{
  "n_layer": 12,
  "d_model": 224,
  "init_std_qkv": 0.0206,
  "init_std_up": 0.0206,
  "optimizer": "muon_variant"
}
MLP neurons of a small language model. Each row is named by its layer, matrix (up: input weights; down: output weights) and neuron, and shows model dimensions 32-95. Each number is 50 + 12 x the weight over its row's rms, rounded and kept within 0 to 99.
After each neuron's rows, "fires in" lists the words (lower case) most often at its 100 highest values on Wikipedia text that the model never trained on; "fires before" lists the tokens most often just after its 100 highest values on Wikipedia text that the model never trained on.

L2.up340:52 37 51 46 40 70 41 33 36 63 39 54 54 55 61 65 45 59 45 37 48 39 54 55 40 55 61 53 57 60 60 39 53 43 39 64 53 68 51 60 33 57 37 56 58 41 48 40 42 51 68 53 51 42 50 31 57 34 43 51 34 33 48 22
L2.down340:44 66 41 48 47 54 65 40 26 43 54 69 52 50 40 48 43 64 70 65 41 53 69 44 46 62 78 39 49 33 32 49 38 49 36 44 57 41 48 43 29 41 38 33 70 80 36 29 48 71 52 54 57 29 61 41 42 30 43 51 48 22 50 32
fires in: "at"
fires before: " the", "t", " ", " A", " a", " P"

L7.up246:84 33 74 68 40 49 24 43 52 33 54 52 54 57 57 45 51 46 53 45 55 45 30 48 41 66 46 60 62 57 37 42 43 62 35 76 58 59 48 69 34 18 62 52 53 40 31 40 39 35 55 55 42 48 53 52 34 43 56 53 39 50 42 43
L7.down246:55 68 47 66 68 55 53 26 36 52 52 74 62 34 64 44 33 58 72 49 31 75 67 49 30 55 62 65 48 31 51 60 38 73 41 50 57 53 36 45 37 56 50 62 36 42 38 54 53 49 55 46 44 25 48 59 40 41 49 47 63 52 43 62
fires in: "which"
fires before: "h", "k"

L7.up399:49 31 56 63 56 44 39 36 45 39 44 57 49 24 70 58 52 68 36 41 44 59 28 64 54 30 44 46 44 57 45 25 43 56 59 66 60 54 51 43 36 67 49 60 55 50 60 53 51 46 51 58 47 40 49 61 57 46 30 52 47 35 23 60
L7.down399:45 45 54 46 41 31 44 47 54 38 44 44 57 83 46 49 54 47 67 53 31 39 48 51 52 56 70 36 45 53 61 37 54 37 51 52 43 55 31 44 46 46 33 64 47 45 57 72 43 53 61 45 37 62 82 58 49 27 45 50 52 54 43 32
fires in: "after", "original", "originally", "began", "before", "minutes"
fires before: "ter", "al", "or", "ut"

L4.up169:58 33 34 48 42 38 59 59 54 67 48 50 35 52 57 66 64 82 46 55 40 54 22 51 40 52 45 68 61 73 23 61 45 40 44 34 42 44 13 45 38 34 41 59 47 53 37 53 45 71 60 48 66 61 33 50 44 62 36 59 49 52 47 47
L4.down169:31 68 59 44 50 42 49 52 57 56 55 55 53 42 64 44 56 39 62 55 56 44 49 44 68 30 55 54 34 27 58 44 57 66 58 52 46 66 56 49 45 47 59 56 33 42 55 64 42 34 43 52 66 55 54 44 28 48 46 61 58 69 51 40
fires in: "would", "november"
fires before: "d", "ber", "h", " be"

L5.up384:36 38 53 46 55 75 49 43 64 34 43 78 45 58 55 57 58 70 64 53 34 45 66 62 54 54 51 45 64 56 47 46 61 42 65 50 55 70 21 50 57 35 28 51 46 35 57 55 66 33 59 71 35 51 48 45 44 29 46 37 78 23 55 56
L5.down384:62 43 46 43 48 59 49 46 46 59 56 57 38 32 34 59 50 38 38 52 38 60 40 38 64 48 61 46 56 45 23 35 52 57 59 59 59 61 49 63 66 56 51 41 43 40 34 44 74 44 52 49 46 40 62 68 88 59 54 57 50 46 56 42
fires in: "june", "to", "january", "september", "august"
fires before: " ", "e", "em", "o", "ch"

L2.up877:61 69 43 70 31 48 43 73 52 43 72 35 61 58 49 71 26 56 69 60 38 60 48 47 84 43 73 60 40 45 43 46 53 61 55 48 62 30 62 45 36 45 46 61 44 67 47 44 50 55 56 57 51 37 47 37 69 33 60 58 45 24 48 45
L2.down877:48 61 45 57 51 43 36 32 51 36 64 46 56 63 38 55 44 45 75 72 39 50 58 43 56 54 77 36 54 62 73 54 49 62 42 32 64 46 71 36 54 61 52 66 45 65 41 42 54 50 54 63 40 31 59 50 58 42 84 64 66 60 45 30
fires in: "at", "high"
fires before: "t", " the", "-", " a", " P"

L3.up290:41 68 57 46 53 46 43 36 60 28 38 36 58 59 57 45 33 45 10 27 38 71 38 58 63 29 32 56 51 56 38 38 49 65 44 50 65 54 57 33 55 41 41 63 31 56 56 39 72 66 53 43 48 62 54 61 41 69 61 63 50 15 33 48
L3.down290:79 57 42 51 29 28 56 64 50 66 74 49 41 34 52 63 40 32 71 70 69 29 41 55 36 38 51 58 19 51 44 35 39 63 42 42 42 36 51 71 43 68 52 45 51 14 61 30 35 56 59 50 43 69 69 46 61 40 36 54 51 58 54 44
fires in: "also", "of"
fires before: "o", " the"

L2.up805:64 69 41 56 36 67 55 44 52 66 63 36 35 49 35 54 39 63 36 49 50 54 60 59 36 41 58 63 29 53 44 51 53 66 48 52 37 26 45 42 65 27 46 56 41 55 42 39 33 47 50 60 59 54 45 55 64 17 64 33 34 45 65 55
L2.down805:41 58 46 41 51 70 52 58 31 54 25 63 36 44 41 60 57 54 24 37 58 63 64 35 44 55 49 29 49 43 48 32 43 50 36 38 58 57 56 42 60 43 33 58 67 52 51 62 30 50 53 59 58 54 33 46 47 49 52 58 54 62 51 46
fires in: "first", "third", "girl", "their", "virginia", "shirai"
fires before: "st", "d", "l", "a", "g", "c"

L4.up764:64 46 59 68 61 65 58 26 38 62 58 44 50 38 47 33 70 87 43 67 72 49 44 62 25 72 37 52 48 59 58 63 50 37 47 57 44 47 56 65 46 41 33 51 65 32 47 65 38 30 63 33 64 56 56 58 65 52 51 44 70 43 61 51
L4.down764:61 32 49 38 40 64 41 60 52 47 63 48 70 51 45 37 49 58 46 51 45 46 58 59 73 64 55 55 65 57 58 37 34 62 56 41 55 44 65 45 52 55 36 52 61 65 32 55 59 54 65 51 68 57 29 41 37 52 63 46 46 33 54 45
fires in: "was", "is", "won", "were", "went"
fires before: " a", " b", " an", " the", " on", "e"

L3.up771:53 64 59 70 46 74 56 47 36 30 44 55 63 41 44 59 55 65 48 74 55 45 63 51 41 46 55 59 48 50 28 56 64 45 49 36 76 68 51 44 46 13 43 30 46 33 67 49 32 68 34 64 57 50 49 53 48 54 54 40 28 54 49 56
L3.down771:49 56 40 46 13 66 47 72 60 50 36 61 62 44 47 51 52 55 45 38 55 63 55 43 35 42 54 46 45 61 56 34 58 55 66 51 47 45 47 54 62 28 21 44 40 33 50 40 32 70 42 41 57 56 40 43 51 52 49 42 38 47 54 43
fires in: "first", "air", "third", "airport", "aircraft"
fires before: "st", "d", "p", "c"

L3.up346:57 67 39 68 45 39 47 64 50 61 31 66 65 38 47 64 43 71 31 55 36 45 61 75 53 48 64 32 34 56 54 62 25 51 40 61 58 53 54 50 50 36 55 54 49 30 62 49 43 68 47 77 73 54 26 51 51 52 62 59 44 39 62 55
L3.down346:57 59 46 32 53 38 31 41 53 67 33 47 50 60 46 36 30 57 49 50 41 50 34 51 60 50 68 70 52 30 65 55 35 49 44 51 58 23 48 64 54 23 58 57 54 64 62 47 48 53 46 58 51 46 39 58 39 54 54 42 61 82 32 48
fires in: "first", "december", "four", "fourth"
fires before: "st", "ber", "al", "th"

L3.up445:45 54 32 43 46 38 65 58 45 63 46 21 45 45 65 54 59 38 51 58 45 41 56 61 43 58 32 69 47 41 51 80 29 34 42 49 48 22 56 49 49 53 52 71 48 47 45 48 36 44 68 63 47 67 52 51 73 54 57 32 54 65 47 63
L3.down445:25 57 47 22 43 66 38 43 68 57 50 71 50 64 45 43 33 76 57 39 61 55 47 51 39 55 66 51 58 53 57 46 51 32 38 51 63 76 65 58 59 52 58 65 50 41 54 36 55 30 45 28 39 62 48 63 39 42 47 41 41 47 52 45
fires in: "where", "when", "wrote", "from", "with", "david"
fires before: "re", "n", "t", "e", "id", " "

L3.up37:43 37 51 20 66 40 55 75 41 43 46 34 46 61 70 56 49 36 42 40 49 46 39 61 47 58 42 44 60 52 47 56 48 42 54 73 30 47 57 59 39 41 28 78 49 56 54 48 45 58 55 43 39 45 42 33 61 71 50 68 52 51 56 36
L3.down37:52 51 64 41 62 59 56 43 54 47 58 51 53 42 37 50 34 31 58 65 47 60 45 59 55 56 59 54 72 64 69 66 42 64 25 62 71 54 53 25 31 16 39 32 49 51 56 63 57 55 47 40 60 48 33 49 63 39 58 42 56 72 53 67
fires in: "while", "when", "where", "united", "whether"
fires before: "le", "it", "re", "n", "i", "k"

L4.up716:51 65 53 45 54 40 42 78 56 54 37 61 54 55 62 45 60 51 63 51 65 53 57 38 32 37 55 75 70 50 66 48 49 49 57 62 64 26 44 58 31 67 19 59 41 41 52 43 46 45 66 51 49 49 35 48 34 57 36 35 50 64 40 70
L4.down716:52 36 67 39 55 47 63 73 64 47 45 75 57 50 62 20 61 50 55 53 40 61 45 51 35 58 53 60 55 36 43 56 50 40 53 45 66 58 76 76 72 46 51 56 67 61 51 47 63 50 70 44 59 54 46 48 20 56 47 36 58 60 44 05
fires in: "member", "members", "ministry", "christian", "history", "memorial"
fires before: "ber", "r", "b", "or", "ian"

L5.up629:56 54 50 31 66 51 47 54 45 45 49 69 50 47 50 51 54 52 32 85 33 28 68 30 66 52 60 67 38 70 51 57 63 46 48 48 45 22 59 65 62 20 65 43 41 51 26 21 39 62 45 54 40 54 47 56 48 46 51 62 53 50 38 35
L5.down629:54 37 44 40 55 42 24 34 44 35 40 40 32 52 50 27 53 45 56 26 39 58 56 58 38 64 37 61 42 65 62 49 39 73 47 70 49 36 55 59 33 61 35 66 56 42 39 33 35 49 60 51 29 44 53 41 57 62 69 44 40 58 33 49
fires in: "at", "another", "total", "both", "not", "tooth"
fires before: "t", " the", "h", "her", "al", " be"

L5.up464:71 60 49 60 55 50 47 50 46 41 35 50 51 57 59 64 60 68 44 43 64 45 39 55 40 34 69 54 73 25 55 57 61 50 47 64 52 47 30 45 50 62 46 43 62 44 52 49 77 61 51 55 35 79 63 67 53 51 34 49 24 49 38 65
L5.down464:40 49 54 43 42 46 66 71 47 56 46 31 37 36 63 34 54 45 44 38 28 40 38 30 52 65 50 42 63 46 54 34 30 76 68 62 47 51 59 72 68 82 52 61 28 56 39 30 63 65 27 57 37 48 57 73 61 52 47 53 36 58 59 59
fires in: "record", "according", "recording", "records"
fires before: "d", "or", "r", "g"

L4.up204:56 70 79 51 47 55 46 63 66 29 55 55 63 68 35 65 61 57 38 36 41 42 26 45 56 38 64 48 55 54 52 40 70 82 40 14 60 37 52 45 54 46 60 42 74 49 55 56 48 50 51 64 42 74 43 40 50 61 62 31 61 37 39 56
L4.down204:41 51 46 62 44 32 55 31 49 51 59 63 61 51 65 23 67 46 61 70 45 36 29 63 42 57 50 68 74 59 34 40 64 34 42 46 42 51 50 49 42 22 64 42 46 58 45 46 37 56 38 44 36 44 43 50 54 54 46 64 44 46 53 43
fires in: "which", "september", "total", "sep"
fires before: "t", "h", "al", " "

L4.up2:45 46 26 56 47 12 44 53 59 23 45 37 45 33 41 64 48 42 59 36 48 77 57 78 50 46 55 34 60 57 40 55 59 64 60 49 42 49 60 51 35 58 32 45 65 36 44 73 67 37 41 32 35 50 64 56 47 41 48 40 44 45 69 59
L4.down2:65 59 68 46 54 56 44 61 42 64 48 62 58 47 47 51 54 38 49 49 65 37 40 50 42 47 62 51 57 39 61 61 39 35 45 57 45 58 41 63 37 45 44 47 55 48 66 39 33 56 48 41 62 60 78 31 54 39 62 54 64 59 40 63
fires in: "season", "portrait", "selected", "pseudosericeus", "result"
fires before: "on", "ct", "t", "ar"

L5.up303:55 50 43 59 63 62 44 37 57 50 39 66 56 22 38 17 45 59 49 45 52 59 36 43 56 61 47 58 46 66 46 42 82 30 62 34 55 50 23 60 41 68 37 47 40 22 67 57 65 54 47 61 47 46 38 50 53 40 55 65 55 42 55 40
L5.down303:31 51 67 64 60 68 34 53 66 64 60 55 54 40 60 77 45 58 42 63 55 55 59 48 57 44 35 44 70 63 52 59 86 36 42 33 57 22 62 56 48 64 57 61 53 47 72 51 42 77 70 57 61 60 46 42 27 69 54 36 54 56 40 53
fires in: "of", "each", "votes", "team", "effects"
fires before: " the", "f", "h", " |", "es", "an"

L5.up267:66 29 42 60 60 62 55 41 27 77 41 43 38 46 49 62 48 32 44 56 58 57 41 66 33 39 61 58 54 58 49 62 35 41 42 44 44 36 53 40 36 44 59 67 46 47 52 43 68 51 54 52 77 35 54 43 40 39 43 50 56 59 31 56
L5.down267:36 44 32 57 48 37 58 74 20 57 62 52 70 48 48 42 46 47 56 28 49 52 36 40 45 53 71 30 66 68 45 53 45 38 41 57 48 57 29 71 50 58 50 34 48 43 39 46 43 62 54 58 45 52 51 69 53 55 54 62 60 56 58 48
fires in: "later", "league", "death", "features", "film", "feat"
fires before: "er", "u", "ur", "h"

L3.up726:46 48 45 66 66 36 59 47 34 56 70 46 47 51 45 48 40 65 69 74 71 34 42 42 49 59 48 56 58 42 31 42 66 38 54 50 42 38 26 35 44 58 37 52 47 63 46 49 42 59 63 48 35 61 29 45 34 47 45 45 46 32 54 26
L3.down726:63 29 51 51 58 37 53 38 55 48 39 60 42 62 52 50 45 47 58 64 46 59 50 56 39 28 58 42 38 41 54 30 59 51 69 50 54 47 43 59 40 46 59 50 37 42 25 34 67 45 50 72 67 43 68 62 49 56 50 54 55 60 44 64
fires in: "career", "charles", "chile", "character", "christian", "carolina"
fires before: "e", "l", "ist", "le", "ac", "ol"

L4.up663:49 44 48 80 58 79 62 36 47 51 60 50 45 50 39 46 47 63 67 58 54 49 52 63 51 35 60 41 51 48 34 44 41 39 42 36 35 47 64 45 54 51 65 59 31 56 49 47 64 53 57 56 49 84 45 16 56 43 46 57 32 47 48 58
L4.down663:75 43 53 52 57 38 47 34 25 63 32 56 55 54 36 52 43 50 68 35 24 35 55 67 52 35 57 63 55 46 58 37 51 44 58 48 46 62 65 55 39 52 34 26 48 73 32 54 53 41 61 41 63 47 47 79 65 52 53 40 51 71 20 65
fires in: "on", "one", "at", "only"
fires before: " the", "e", " ", " a", "ly"

L3.up499:67 60 47 48 66 38 46 46 42 36 51 53 34 44 46 49 41 76 51 57 44 45 40 49 43 45 49 42 50 63 51 46 54 42 48 42 63 37 27 67 37 30 53 30 60 54 43 25 48 53 38 54 30 52 60 51 45 63 57 26 77 40 28 49
L3.down499:69 46 55 44 57 49 44 43 45 47 32 53 48 53 44 38 47 49 57 36 55 70 61 70 48 35 34 60 56 29 50 44 54 60 38 63 39 55 55 40 47 49 68 45 75 36 52 45 64 47 47 59 56 49 67 65 67 49 44 62 58 45 58 37
fires in: "september", "second", "tokyo", "sep"
fires before: "t", "on", "ar", ",", "re", " "

L3.up620:36 52 38 53 69 66 69 47 66 58 30 43 63 44 60 75 46 56 38 51 47 35 57 60 69 40 53 52 53 49 50 50 41 47 39 51 63 58 46 32 30 49 54 53 40 48 33 45 49 28 51 55 60 48 44 40 49 29 33 48 57 64 57 45
L3.down620:22 55 74 56 68 61 60 56 62 63 45 47 38 25 49 60 45 59 32 49 44 56 67 57 55 53 54 35 70 49 48 50 63 56 51 54 58 55 55 45 49 50 43 69 55 55 41 45 48 45 72 43 55 50 59 32 30 34 39 37 66 46 33 23
fires in: "music", "home", "from", "henriques", "homecoming"
fires before: "ic", "e", "ot", "in", "q"

L3.up642:46 62 42 52 64 41 52 68 52 45 11 54 48 66 38 49 47 30 25 56 51 44 17 52 58 44 46 51 49 49 65 50 29 37 68 36 47 55 51 57 42 49 48 57 58 57 63 53 57 61 55 60 68 46 43 67 59 35 75 45 54 40 40 41
L3.down642:49 40 35 26 61 36 48 70 65 73 42 61 43 55 45 32 36 64 46 45 41 46 44 45 36 29 55 27 34 54 50 47 50 49 53 49 58 31 54 56 56 34 56 56 57 47 55 56 60 68 24 42 50 53 59 39 34 66 51 60 59 66 49 16
fires in: "november", "member", "members", "number", "memorial"
fires before: "ber", "b", "or", "al", "er"

L4.up505:66 56 61 56 55 45 46 48 41 67 64 57 42 55 58 47 62 56 45 70 46 32 36 60 45 57 62 49 44 45 49 43 61 57 42 38 46 38 61 56 39 28 41 50 47 61 75 43 29 53 49 49 62 33 42 67 61 45 73 38 45 38 32 39
L4.down505:55 42 63 58 46 51 54 65 63 56 36 60 54 61 58 46 66 59 73 55 37 49 49 44 59 51 43 52 35 56 54 53 42 65 50 48 68 49 42 42 37 50 44 47 36 86 54 53 54 65 34 12 64 62 68 52 50 45 52 52 59 67 42 48
fires in: "been", "be", "being", "before", "are", "were"
fires before: "en", "ing", "f", "e", "g", "h"

L3.up627:43 51 40 44 46 73 29 53 54 43 39 50 59 69 49 48 44 55 51 37 49 46 55 54 44 58 34 50 60 49 56 41 49 50 34 37 74 29 49 39 23 39 57 56 54 49 47 54 49 35 48 50 63 63 44 48 56 40 71 60 57 33 41 22
L3.down627:58 53 43 54 45 31 48 49 47 58 49 36 50 54 62 57 32 42 54 29 45 52 40 37 33 55 48 27 53 63 48 57 49 49 51 71 52 36 57 56 57 55 42 56 21 55 56 51 54 60 42 62 17 42 53 39 49 57 34 50 29 44 51 38
fires in: "which", "who", "what"
fires before: "h", " h", " was"

L5.up705:54 45 57 42 65 54 37 42 63 63 60 40 66 46 52 58 53 60 39 52 43 43 53 44 71 23 40 58 64 46 35 45 51 56 43 54 58 31 64 71 60 49 62 58 51 50 57 55 77 40 60 54 42 45 67 31 51 32 60 58 61 90 50 27
L5.down705:63 42 52 42 28 54 76 60 60 60 53 31 28 46 54 42 34 47 41 47 60 47 43 58 42 48 37 64 37 46 62 49 71 57 55 32 58 39 39 51 47 45 63 58 29 65 43 25 61 62 71 65 52 24 73 52 67 32 74 54 43 65 60 44
fires in: "world", "club", "block", "chicago"
fires before: "d", "k", "ag"

L4.up54:38 50 56 73 48 67 34 47 55 75 70 48 69 39 22 49 65 58 60 41 68 49 46 67 55 47 58 55 43 58 51 61 41 53 55 60 44 46 42 48 51 47 69 52 55 59 45 49 53 60 50 47 44 37 40 54 62 62 32 36 59 29 52 35
L4.down54:21 55 48 35 43 28 30 55 33 58 51 52 63 40 36 29 30 43 28 40 53 51 70 53 44 39 54 50 51 77 47 53 25 72 48 75 63 52 56 51 29 55 61 35 59 46 44 55 72 58 49 53 41 52 45 64 40 61 50 36 45 35 52 46
fires in: "is", "was", "connected", "considered", "personal"
fires before: " a", " an", "s", "n", "al"

L3.up322:57 46 34 65 40 34 47 47 71 37 67 55 61 44 44 57 58 56 45 35 18 70 27 43 82 47 41 31 71 36 46 56 45 72 60 41 39 39 70 44 51 29 35 70 66 54 51 29 47 69 40 53 69 57 46 57 51 38 54 59 32 45 43 55
L3.down322:54 69 51 65 59 49 26 35 44 65 57 60 37 44 37 47 56 51 35 69 57 51 54 66 41 46 44 60 56 40 53 61 38 41 65 44 35 42 54 34 28 45 74 52 42 50 37 26 49 35 60 58 37 65 67 68 37 35 55 52 51 36 43 42
fires in: "which", "august", "together"
fires before: "h", "u", "et", "i", " "

L3.up828:66 35 75 59 41 68 48 29 47 57 55 58 50 52 45 54 44 48 37 65 47 60 34 34 50 39 63 58 78 45 40 53 53 58 26 57 61 62 43 43 38 44 26 59 36 35 47 32 54 39 72 55 47 74 64 28 70 50 49 36 38 38 52 65
L3.down828:49 40 41 57 48 50 65 36 58 48 51 45 66 60 47 44 55 28 38 59 47 32 58 64 48 54 47 63 58 38 64 24 66 53 76 58 51 57 61 26 58 48 67 43 43 43 30 40 38 34 51 54 54 55 60 73 51 56 88 45 53 28 46 51
fires in: "january", "june", "july"
fires before: "u", "ary", "e", "ly", " ", "i"

L3.up80:67 63 50 41 39 73 37 53 66 51 37 57 59 65 53 44 40 43 58 33 40 65 46 62 27 60 38 53 52 30 51 54 47 34 59 46 35 64 48 48 47 45 46 54 52 54 57 64 39 53 68 55 47 47 51 49 58 59 58 49 37 57 45 39
L3.down80:44 48 37 40 48 60 48 40 35 49 46 54 39 56 48 48 64 52 55 48 53 69 65 35 37 52 44 56 51 35 48 62 58 54 43 43 49 71 50 44 49 56 49 48 54 87 45 46 46 43 62 53 58 53 59 52 52 62 49 40 61 69 51 61
fires in: "the", "utc", "this"
fires before: "he", "h", "C"

L3.up894:61 52 55 31 53 64 49 53 70 42 35 51 48 52 47 43 33 44 35 29 39 51 35 56 35 61 66 56 56 70 29 54 50 73 44 52 66 57 55 32 41 55 46 48 40 37 62 66 59 30 53 46 62 61 25 58 69 38 44 57 48 25 31 30
L3.down894:54 34 45 52 42 41 46 58 46 49 39 38 57 53 40 77 38 32 30 51 65 37 44 46 52 37 47 69 62 60 67 35 25 53 48 57 48 42 46 43 59 47 47 40 45 47 44 20 54 57 64 47 44 62 28 37 61 49 61 35 43 39 56 54
fires in: "also", "before", "who", "being", "help"
fires before: "o", "or", " h"

L5.up153:57 46 59 42 44 67 34 21 44 46 41 49 64 37 45 27 53 51 29 33 57 52 28 50 28 56 34 43 37 44 50 59 58 55 35 48 66 53 43 44 31 46 30 73 77 51 45 61 53 50 48 40 51 29 49 49 54 56 53 55 54 46 51 40
L5.down153:60 49 53 49 67 39 56 66 46 53 48 44 58 53 62 58 68 41 40 61 23 41 35 54 50 47 49 47 53 66 50 40 68 54 54 55 59 41 52 60 45 58 33 41 55 22 39 42 42 61 48 53 42 62 54 42 44 50 29 49 37 54 46 52
fires in: "after", "before", "were"
fires before: "ter", "or", "f", "ec"

L5.up475:32 64 56 57 61 42 55 59 44 52 25 69 32 58 26 71 48 43 56 57 40 45 43 54 35 55 54 63 53 73 49 59 53 60 47 60 51 62 47 60 52 41 33 60 54 60 60 57 59 40 46 38 54 66 53 29 38 27 68 35 38 60 40 62
L5.down475:48 51 35 61 40 38 74 50 61 55 40 33 34 33 43 40 50 63 67 38 55 54 31 53 44 21 38 58 65 49 41 56 61 75 33 33 29 47 52 54 49 55 49 36 61 49 40 38 48 36 51 41 58 73 57 41 22 36 58 48 46 70 26 62
fires in: "music", "museum", "passing", "passes", "genus"
fires before: "ic", "s", "e", "im"

L5.up196:63 37 57 66 49 61 53 26 26 58 48 69 44 43 42 43 57 53 37 51 33 62 30 57 56 55 83 24 54 70 59 71 51 57 43 43 43 27 49 41 32 28 46 39 46 52 47 22 53 45 42 81 39 45 44 54 47 24 38 39 62 41 55 42
L5.down196:26 55 66 54 47 50 43 50 51 40 57 49 47 36 47 62 55 57 44 42 43 56 50 43 29 57 58 27 57 37 42 40 30 54 49 53 60 49 67 57 42 38 57 66 53 53 53 60 47 52 53 33 53 65 33 44 75 47 46 52 51 47 41 57
fires in: "figulus", "first", "final", "father", "figures", "finished"
fires before: "ul", "st", "al", "her", "nd"

L5.up12:52 63 63 54 52 37 62 65 65 48 44 53 38 82 46 78 72 42 36 54 51 37 57 37 30 53 57 40 51 39 54 57 66 43 42 50 30 54 39 46 43 50 46 65 41 53 38 50 66 53 97 58 43 44 40 48 47 50 48 43 72 42 23 62
L5.down12:35 42 59 32 45 64 43 44 55 17 31 62 39 64 28 42 53 18 61 45 33 41 36 58 54 35 54 42 43 52 46 51 47 46 48 57 72 52 50 41 62 39 49 55 35 65 38 54 55 61 45 31 25 59 62 29 38 48 72 52 50 47 59 56
fires in: "january", "april", "until", "may", "junior"
fires before: " ", "u", "or", ","

L3.up55:58 62 66 51 46 59 51 52 35 41 40 46 45 60 43 56 32 54 61 82 67 52 53 63 66 50 73 47 47 41 58 50 34 53 27 37 45 36 54 40 53 58 65 36 55 57 51 46 44 63 56 78 44 29 30 49 43 28 44 66 49 36 25 12
L3.down55:50 45 36 48 56 65 72 29 42 32 50 62 36 61 66 46 38 60 65 58 36 40 59 61 72 57 84 47 49 40 66 51 43 43 64 58 48 41 62 61 37 58 49 46 59 74 56 35 53 71 57 59 54 33 52 39 57 36 63 52 70 48 52 35
fires in: "at"
fires before: " the", "t", " ", " a", " A"

L5.up479:61 51 39 64 56 60 39 58 34 58 34 41 56 71 54 26 50 51 49 77 30 56 40 28 55 60 45 79 71 47 50 53 62 53 46 55 68 61 42 46 42 49 55 50 50 52 30 40 46 53 73 27 59 51 71 49 56 43 60 47 44 60 31 53
L5.down479:20 65 49 61 59 42 56 52 61 52 51 51 61 37 60 59 43 48 43 62 47 40 57 60 65 58 63 59 44 55 41 26 50 40 45 37 67 49 31 58 47 42 39 35 26 47 34 52 67 33 54 31 54 50 40 63 33 41 50 25 39 35 41 66
fires in: "more", "york", "mori", "moore", "mountain"
fires before: "e", "k", "i", "ain", "c"

L5.up882:53 47 30 65 52 52 41 57 40 41 50 67 55 38 49 42 69 41 80 23 51 55 56 40 42 53 43 47 52 63 38 53 58 41 45 36 49 53 57 68 39 44 43 69 30 58 42 52 44 64 63 50 54 52 48 57 58 34 35 66 54 33 37 44
L5.down882:61 58 46 42 48 33 53 77 59 49 61 48 69 65 54 50 43 54 48 52 48 30 59 29 54 56 48 65 36 59 67 61 47 50 54 63 52 53 43 40 39 52 65 75 77 52 34 52 71 48 52 53 45 61 51 52 42 58 63 44 68 53 43 46
fires in: "which", "behind", "to"
fires before: "h", "d", "o"